Weights of a small GPT-style language model, trained from scratch on English Wikipedia.
Size: width 256, 4 heads of 64, MLP 1024 tanh GELU, 8.19M parameters.
Architecture: LayerNorm before each block, learned positions, biases, tied embeddings.
Training: a variant of Adam for these matrices, 202M tokens, 12323 steps.
MLP neurons of a small language model. Each row is named by its layer, matrix (up: input weights; down: output weights) and neuron, and shows model dimensions 160-255. Each number is 128 + 32 x the weight over its row's rms, rounded and kept within 0 to 255. Numbers have three digits each.
After each neuron's rows, "fires on" lists the tokens most often at its 100 highest values on Wikipedia text that the model never trained on.

L3.up629:115151129119104136143158163138082121195132205126122099150118174179132127117169244148097152099147098111114107086107132125099151073115106123087187163155140167131126108137116147144155061125067143089101104101103175145076059152098134168127125162155158124142105098155087120161144159141182163117
L3.down629:097195214114116120152125128171168127117123157139108151134145103174199091161119134125112126103133149105159134119183162102084135127193160156158078087080141168130153126146098097124187094083113123153080138155153192101124093146157162109146138174116147134128118141107124136139167165104080135096
fires on: "ine", "in", "at", "ile", "le"

L7.up746:127123131162072138130098093061156138159101173134181174088097138103112114164100155102083132156132141126127115127101193124125174185127121081146060141114147079127159109113117131108184138094141165109142087152051162164133163137100102163096135178154139122133115160068204090125092115132141100085
L7.down746:122135087148121140134145074122068066149138126154158115157209147154109130118102143162106147121140125142149144149147133157132142151136230151116146093190098126112162109096104109082155152207179163154184117192137153148164126096131130133140150118137105114095085157125106132147083077093118118128
fires on: " S", "S", " R", "R", " J"

L7.up930:167048155115140116139090109140090104116103117108061144156156117128141147162100178117105143164154100104158157127085133199160212104097096158116133143149128120120112135122088137119163107101168120094094067086165126146105164130143113118100106192111090124169169130141124101077117132153111161068
L7.down930:155135128125103117125094139105108099088109106087137121119141138133140181134144161120146097131083118145113156163096143124142115138121138143119105095153121102149108123107154114161181150144138115062090113131127128121170150111093190140176118071077161112162120139115118137109147127153107133099
fires on: "ing", "ating", " that", " of"

L5.up352:168125147083142143121102132110086212128128156135136144160137059100126114094160119089080142100126125108101105139092196140149157086095107123094146131136195070111108147171129193090190119126141112119103067107079141123093172168064111171115138121107092116162144129129130132156169149156124169151
L5.down352:158110128105122163183088131061123119092126124070134072139104164122091170137093130065102133167164153063122147183114160145098119101119115102109133153151132066166188134106132144177184093109119115091100086137125111140188145120129154124141158164120116149142148102124156103121152118132108174165
fires on: "ed", "ated", " and", "ng", "d", "ied"

L3.up897:091140118130169099129150069163086108162102131143118189126135151101060120132090115139069161162123192132098128086173098164140147181104158143110144132115151145150100157140151172214077122099199120144093133116147135150135136115138128155090094158129151160152112117129135099146124124137055152107
L3.down897:140091117146132105087105108171133094075131103120147176131146099131110125125125103205145177101129140104135121198162128104129114111159162150167191085065075126196119176077115128144085127110093092163153145124188170095130163149127180115103119134093130106155136149126160052103119178138076118103
fires on: "l", " sh", " fl", "p", "s", " Sh"

L5.up759:141151114126145181135156062140121130187134164128199111077164145092097140132116132175073037137139148212126143104144134115156142155125169105127039137139114166049122101116134145104093170128110157136141137091117132146147139089128067131127109098142119112118153095065116167179107130145121161126
L5.down759:139148115146148162109140110143147090136138147137180094117118135138107190140127114117055100095116171174175113100142138136075135160119225125114109100160084119143118118114119135128158182160182148090120106139116161116114183075121146160153172093139114091087083123090113107148082125111136056128
fires on: " S", "ac", " R", "re", "e", "p"

L3.up632:117096141136151085065101109103143118145185131146173180091163117185131131150145089098127091173122083121125140150107135140158092079155086121164129130096123133108199162079115111105174140164079159124168218124171131161142099158097103032154081112131103117159149106165133142133158101156144064116
L3.down632:121121149081135084142086173154122136144165154074156086122123097134162127114134170117164152083113105081146155196209135096121104052181106124139111172122162134101101189106055126144176085153152122135118140073140101189130097112161157133116108083167115052133114139125137158176146153138201126147
fires on: "r", "an", "ict", "in"

L3.up147:129165140113138114120124113121155076180130115126175142161127161154200132142124165161133124185165112165139123166097105153083122151149100142115110130144137107126175170121128191098132113109125152199176139118069121100118125168086140043061099183086116149107144069118166125058189137140114202149
L3.down147:116188156132117220123105120095103126157161130163136143101096090143139145126153102176136082153176089073150108113232159094099117086105154149144114136121132124103109211117116164097119131135125099157151171112155125091178093093128106146053111138159107125156145125133118158158149097135122151198
fires on: "w", "t", "an", ".", "in", "ak"

L3.up426:157094097108150154118147182139111140132149135143096020163132114142179073188087139144095127083092046119108117093089171106107146101136096107115106115117164130138122099118163129130126170154116083158115174111068115143092177141182152166116113136140132138112147000087126160093145108168115158141
L3.down426:153127098142107078068127130177075115102120150160156112138103129130203154045140083125162119130138113130112071117109155167132097127081158120089149139207147181121176098085120153152156134125164167148139129106124098137147098146108138108120135097169120152108127155137148193166128117072109136161
fires on: "or", "on", "it", "ess", "il"

L7.up530:175075122028143153125105137149116074101124084122063148081178097123106150148140173087133160146140075179097164107077139136158125128062096165110104117126137136078105161101072092124120146115084154153162140089101122135079183124079145113107146102122149140137177127118154112091115148110115124115
L7.down530:124203073152127098100159129134132108135147047089130108108157202096098174079130160148107162095089150122091146138049127186139131113117124152117157138147103148120114119123107115150143119175138138155126156105145144165136149165147177110092119109095145103203109104109111137132138171084105067158
fires on: " that", "ing", "e", "id", "use", ":"

L3.up275:220097100122078151179079091134060108153141144171188108119078121126167108126122182102140147129148089135082174138136175222162153100095119092116110084104096100081123132116113111100120151134128150150132163130121123150166157098074103099132140116099186192111149116127148145154107161147131148150
L3.down275:118075095127183100134115041138136113142122140146114163135104143079140069126100121124152137176166137127162152125149201107136124123196167221196150091144149122139097127145121100103164117145092109154131115162131115154139071045125110138091080104108016114124123173153132121101066082127112115044
fires on: "j", "y", " Y"

L7.up204:150124156122053123145129113125088146149189123113162136125111157117073113119160112116142096100147175129104140057094115157116125120119076155101121140113130143116083174109084184140132129101135129135123197073107135125165117149131085136131123129131141073118103100164114114088175157105166175187
L7.down204:176107164138177098173137107138108147132164145128100113107159183142110136118081136160115166109135121102197140122131125109118165104148173103187175131157173099151162134140128049124133136173144094077141155111125085151102072066190037124107073045161093167109138115070067113142144115125128057111
fires on: "i", "st", "on", "e", "o", "ot"

L3.up19:141103062085150163097073083144123122123129103187125070154162135078125138104133147169072086126122142172104159132055116140106151181156103101111100141148133123140158131167084129161139052069110141155155213142098194160115150150084090126064170141090102139126150098139111102054123071161106140133
L3.down19:139175057137107124059171135177149063105125154133086185101119157099185112147122134149161111128122121145161109107109117094147104187147122110094170165129080086146109133170119083123214155138111133105135130098131130063110121149143133070123150192091114047168076087184098069149138141063104152110
fires on: " n", "a", ":", "qu", " r", " kn"

L3.up60:117110096131091141121143180173097106139121175116138074181083083174148142121095202158152125180079072167138104118140136167134137089103120107171141149202139096122142069099169071144167117146148173168103148138120141210133148171041133153122140156145119130107100099119161133097134163103162144132
L3.down60:099126137151125077190088067101119161151112144133134178146066148118134131146122140147109163118104100078136175111148130101113112098109144151103115139185157112134201157135110162153180145148108077075085100072134167076133145102155174122149102104083128183125121126144160088146220084140097180110
fires on: "h", "ent", " w", "le", "-", "at"

L3.up945:188136114134119160086081122185083146144147131106108159148133120080130149139111147183128099138102123114205112090105152131108058163105054172142132117134135163147165102207069155164170110164124092148164132146156132100101125122108120181152162118162113098133146115156087147144095074141139093155
L3.down945:179105060044184079112113168148112140148143134111135118127144171152083139122139095191195088181116162123167120166137064091124134140123099209153112081225115121080201131144127192126191153133124150122130066125117101132103042110118125117089096087127074105116132091171134099132080122128118153165
fires on: "e", "er", "r", "on", "a", "or"

L5.up873:132133101134130074124090114131118161092150139102128173188050125081130066129076137120074182068160158111109210153127113090138080122143149160111100094103133120154127158125098091154146102093192173149157101126085110174131152137125137183131135098160188135145177117124205128129140117146163155172
L5.down873:147163183093146081086162102082078066118110149137141132150193178160118152078162115089109139148131115115058128129141129128112078135100152097118138132096144104079157138098153136129167128122192069110047122184102121179086104125098163140137137106111153087142134126072100137176139072148165168182
fires on: ",", " k", " sh", "k"

L5.up641:113109092142124169109079144135132111146156151145194085172095055099093079176089108127148149121132065093168130137125178130157126137147099183138184080168166143150147146171133135131168182117082141137131125107122094145096157118126116125078146158124121140119161084098089135172121121170085123121
L5.down641:119094111090169090105097124146115159144126096198157134177100128151099168149112158171135134127138107138090090164084150105099136138151170162086178147120130217114107154127106118167210101111135110150141141193073118185130148152098181115170091120119105151086129142149089151114110088108105124075
fires on: "c", "ic", "e", "os", "it", "ac"

L3.up192:127121151132174102123093189125150234120155157114128106138104087133178180149141097139111117120169182115157157171062145136165149111141086169099154137133153115119154187163131114137183153087101095127142111119103162156112181119076129154112125098155195120154168091148130061129083127185116222134
L3.down192:155147111084096140181134112090179078058145107090129178196138146115125169070152131123095102151129103158128090143136123168157128102125136163103148115166093102149161131131124084118104106194143119108145094179145109174118124135080188094131165081119146118120141069100169132114212065179126158169
fires on: ",", " and"

L7.up951:102117117100142192042105151105128137161066171209094123094096110145112161102125146133096042147145134163101110172127109133145088158152087146122078166125103208109170164113169125116123068114086102173106111127127170187150152155095117121166151207097160138151125114105112082130142088134136167147
L7.down951:111127110166128166120174060144134147129187128150070138060163148132143125088120150135136118135122107145065083100142096085135162141078122150099122132189144129156113108117127178170205154167157151095092130150141132117134158162103113115139118153106069114080170156151103162115157143170122107121
fires on: " Br", "a", "r", " r", " h", " b"

L7.up760:130088192115174164143098171113113117143189100154100134085128142075129067135161123101108179073151101128128138104134123129155143150149143111079116128118125139114143168176144152141170146108130151124093177143079099107123120115125131138081121177160136063088123070147159124094115131109157232142
L7.down760:119146132119145127092133116167119084131112197140174151094127130119090130096114119185166077131154104133136144147130105142082158128132140138129130125083096110147122123122074119145178101136161137094162151090103089125165134072143113188166091142227151096215167153079091125141101123130117129099
fires on: "om", "o", "qu", "g", " D", "on"

L5.up478:174121104150140132116128117119110131145144152150149210151021085087157091171129127125107120111176095111095165109059157163126160181042128191109120170134177157091152183137119126148114114047131167083091149109140124139110106088110121159153157142133137134121119117126080153104070151170124146143
L5.down478:133051092158157161110172110141070120090120132178142193161088148080163071172078087125108103142171107178154123181142126116109132132092125136175084169175123138082140145124072153091129149139105182141128149173076143111093136096104155082112122190122070063139095192144096130124143117092135121069
fires on: " Y", "y", " y", "Y"

L3.up806:115103124126116127126048123152126112135107134138163160159067173110127130118148153128124171107158145119077116135145135131089125166136125135168162113147190082123108153084170129153136166100119132151119094109103158155072126141108118071074071112083170139066110147117101126055112185134156166151
L3.down806:126149076076107110131137151140150170101116053122086153108104134165143145117076106111101136178078151110149149177158200132091086051141157170151135189138103095123154177168121130129120103102155104124153155154121121132153146085118160081162125108124119163132080163044141155143136105100142097140
fires on: "an", ".", "ar", "ia", "ra", ","

L5.up890:192090143154093109081124104051118096118111153145115176120109143156116084151116127129147227052116130080124104142082201132141179092109128155170193190156153100139128156068133125172111101137122105147148117136093109133133187085074092152093141180141171071106152113092128100112123151123124174119
L5.down890:175166089101122144122060134163104126147131116206130161148135112109098118109118094137117139179136136073121077093101185107122171060121146147101129125168103088163080137151159134119150100108109105138127088105112138179150124163098195095165168162120137161064093152077135157126082078144129114156
fires on: "ar", "ian", "ch", "ish", "ation", "an"

L3.up967:220127156076136138090125083152063102098130164121091065146071139104164090149141107126131168136115100139098122106131127130135117125087139105127050127159085110080110106133122179166078064149150172153116184133103169181131125161151128149136162138192107135111115130088119139044087103144108158101
L3.down967:149125120159150066103108123167095116142142159191112076113093092201134183107177042071106106127134119074114118124102194106083179098132112166111136123153170114128187144125107138162169136059164084120099133159110137128134122147133127087124077156123101102180132109136142119073117181118058125114
fires on: "on", " later", " year", "or", " Con", " King"

L5.up348:084139109138130123119160106159137199141098101137187123148143171095121168186124159105080085114153143116152103120101161108149144130086144124151160174157129147173105163138150081164108154093073143140132092152141085178156179130109114129077096087130130188192175029105125089126036151138147224076
L5.down348:116133157147095162094134147135120081140111124123126100149150144156114181136141146190126101164114090158158149159105088136159136154113116168028051121112113093170150126084135156135144131166067104114149124168129176159144174122139168114164171090105105074107183089127167150093126097125156067170
fires on: "ver", " and", "ric", " or", "av", "w"

L3.up189:099136136074121133120094077128162138111116134121156100176144137119179128151141085190130170128161123137175116146152138139155164126120140162124165120067124122127141103175142091086120209100173196145090121115135162149160125119153155125144132118072155158146151118060057143140068124186009142120
L3.down189:105139100174087107097100160195113134145129104142154081143086129112166163121134139180126085128142136140055146149188090093088128139048094065133167167097154117106123174145118143126127132115131169099129097096122117201164197180130096057148157146123096146067129103153142090147160122126170114105
fires on: "ther", "id", "th", "ir", "c", "ac"

L7.up977:109114110112164132096143002169155101102132108164132161129181098098054160174182116156123147098107194127109136155145113083106112112099115102194107121087156121083078206177152103132144169073130167153134157130110156149113147138125143074104152148135140188155144102093092136062059147134054176083
L7.down977:130116051106094058113174117193117099153119155142123128148099133132089120168169095174104222122129134123140134045231104137165156123134145129122164062115125134108108226134125079126125149127154112129195113104149154093146142153078098107128143199113114151159109139135133119124085142028127126127
fires on: " sh", "m", " Sh", "sh"